MLP neurons of a small language model. Each row is named by its layer, matrix (up: input weights; down: output weights) and neuron, and shows model dimensions 192-287. Each number is 128 + 24 x the weight over its row's rms, rounded and kept within 0 to 255. Numbers have three digits each.
After each neuron's rows, "raises" lists the tokens whose logits its output raises most directly, leaving later layers aside; "fires on" lists the tokens most often at its 100 highest values on Wikipedia text that the model never trained on. A number after a token or word is its count.

L12.up1323:118139085138105149136151101121112123143145191108074087123117103149123190096126135149110160089172152119141135111118112124114126079119135119136142134105055144128129108141132117117090140144145175145157111123153077150105115165116121132120118132133089156157091176094136112156151125137118201119
L12.down1323:152157148128138114132108140088144147133111143158133102135137075130113097116127166114145193114157138138174122135114100114136187153126126130128117141074147147085181121184140119129121112146105096113098101104136119149130138119120116082144140096135114092128095130131123088155156128133127138184
raises: "66", "000", "500", "33", "400"
fires on: "," 77, "." 13, " ." 10

L11.up1468:143120104129147188145157137071155157129149130111165112116127111163121147083128164104134146130078111103111135137108161111149154140152096163108156099114108140098111132117092107141127135143126164141182113105157120132149098132104158142157104117084095117147125117151155128088110153143135141092
L11.down1468:132085148132110124084137144170124121135139150099140124149131131100121133129144134156113122149153129119153161153098135148111155160122068157115140134118123163125138133149149134133145111105095086113129149166133130127100109134172157128174104130097113147125113129131115139146099139115130150107
raises: "ound", "ento", "os", "ala", "based"
fires on: "–" 26, ")" 14, "ho" 12, "wh" 5, "H" 4, "aro" 4

L11.up1078:128148112116185153138107117117104141121116110138140149137139121180136122143080126156114109120138129134137139136125096104129136125139129070124126145085125156145094180102065117137126155129115068141144132139099060128132101107119125134136126130152149107117114154083154116127135134139157139128
L11.down1078:164111144123140107119123128122154122198155159093118131095103146171122127145119136108115095138180171141180139130143137130126094126122151178103097125136115151140105122117104177133098145071135073149139077136141139117135144134145116130129139135118171103104155127080108129145134124128136130147
raises: " minutes", " half", " two", " three", " nine"
fires on: " only" 19, " about" 17, " of" 8, " than" 7, "ly" 6

L11.up191:114140130091136124132129216117105110144151147148154155117144119146163157142072120153151151145110137166119135143141140075135113136064152118120095160157149068118128183171174137111172116133113105106175097146126139124133112135113152120097100122091125132105147085140200095110137148093140113113
L11.down191:133105137125120147126166157141131125128136145108101127059107124125108157143126124149161088136104111119120117179142085126098150152129094122115155140122122143117189114133117061126146102100129088118121157171141166140172153137111156076096120111154139108124139070139148132109093144161124119140
raises: "atrical", "rm", "ft", "ther", "cest"
fires on: " the" 32, " a" 14, " an" 14, " her" 4, "2" 4

L11.up1635:152118108117122130093094143141162127168173164124150126090156153132102116116121103149091150121094120123150151098116101129129155115133142129129107093128099140092120145132095129129128098105137106143121094160144145114136088168119134125144127152130123112130116171116095156107140137118122142137
L11.down1635:138170089085132156127116136170126116095100052127086134159097116138155104093130136126114119144132122150119127155104150096108111153173144163137174144157121123150140084110100129132109212175127151119139175107149145127130111121110102131126123107081137108152110129111122122110133078111111142105
raises: " |", " remain", " arrive", " have", " Format"
fires on: "," 97

L12.up344:077080097100114145122158159144110102122117099103154128129134157145149131085102143127131183158137131078114128130108107130059136084124137148151131099137119124092142103183156103143106127104168113141122099145136170094135112092085142109115120114134093144133114143172133102107143143160164104136
L12.down344:135098140076128145150112131121116125137147116076116112122092139146170105125142184150124164140114131124147084124112165119120121148135166091136129141142096099123191101149127124119135125154111128149104108145082113103134149091130140163157153100098110167111149127113101140141163151099131116115
raises: "ction", "lt", "ture", "si", "ser"
fires on: " Su" 23, " su" 14, " Cha" 7, " man" 5, " Phil" 4, " des" 4

L12.up1241:166118155133104162141162118112119122108123115119119154120167121133129136122096067115097105106085130143125152087102123097200189166104168110112123144135126095091116100133112135131143145150138153197164143142088126127143115117112133110129108094154135087120112102098134160134106107105162124123
L12.down1241:095121147122124172120164108131119162140146133151140110149152118084133132100151098142151093161132155107135097109122108094114135170101122155125126106138113157113123111119107117169146109120118131138047153152111146149153128158080149142136132118130128110129151087146114091137137136094094080154
raises: "al", "ological", "rop", "lect", "ally"
fires on: "'" 46, ":" 6, "ps" 6, "th" 4, "ae" 4

L6.up203:124117130113074154176111137127141141154161125140155114147153111109133109115132154107163123094125131092112135146123124114110141127152110068123141110156131123144114144131123109079084135099126053103134152121107115128152109116113121116158112134096167170177120157145083143139143145169129097127
L6.down203:131151122131086175114149140142154152137118098127127149139156131116089132126139204137109141094131144108117129130152139097150135131155099132124107091121137092119146141101151125106121077089131056118147168145110115131126130116140089122143125159085132131164123139151108171187142134150132126099
raises: "one", "act", "era", "erson", "ace"
fires on: " imp" 15, " comp" 10, " Comp" 10, " prop" 9, " compar" 7, " App" 5

L11.up415:117132102128128155111138129100133135132118130156148168136149108131150136141183132069121174107086125125119140104160122159121130124092111137134140134149147086155099083113130098135142140124143149148148146128132141155128118132163160140114109138109143167136148083164189103158143116120108117116
L11.down415:121132134164136129097127171138119121183132103121088138131108130137155121168113133138102092160119113136157071158089128116161126114139096156162126110099118146080117139167115113106129120127111111139122102169130138137138158148135128128133133092110134088110114104138076124140105104121139131085
raises: "era", "teen", "tle", "day", " etc"
fires on: "-" 41, " the" 12, " 19th" 6, "ies" 4

L6.up1467:149126168166151168135125164126106117119119128098138090141162153145147165151143119180100137104145112142097128085123127109147125088105132148115131071133111078157153172122129135147140126161108139106136128148115134143117103135109184116124106107138133138156138124136126124162130075120129112114
L6.down1467:105136153083120132139123085133128123137153165143120148108132106111102122081105160098118114143138142098098117163139124135122146158148102112142118167137128145092091142144126112138101163126160086134186129137129158153151130123117112106079142159128114120117131127095121146117114115135124123134
raises: " etc", " ;", ")", "\n", " UTC"
fires on: ")" 22, " |" 19, " —" 12, " –" 8, ":" 6, " each" 5

L12.up435:117113143169149087145123152135117107117146131145116126136136145104166140114131136148132122088091149136124163160102151100095144081108128114129087140165188158137144092148105094105184156104142101158141158125170107172135101147121159118119113131099086135132123144100135115116129095152121099135
L12.down435:095119106120063101154132099137152150102113085136131099132147122147164135113131168106113130149156139118125112084127141115141074120122110130148123141140138108098153131153121127086126114154106089118123158114123084169119165141135107146121121101133182116109113155152126145153121153111134133140
raises: "aha", "ume", "ase", "uma", "ag"
fires on: "z" 35, " Su" 10, " Yas" 6, " Min" 4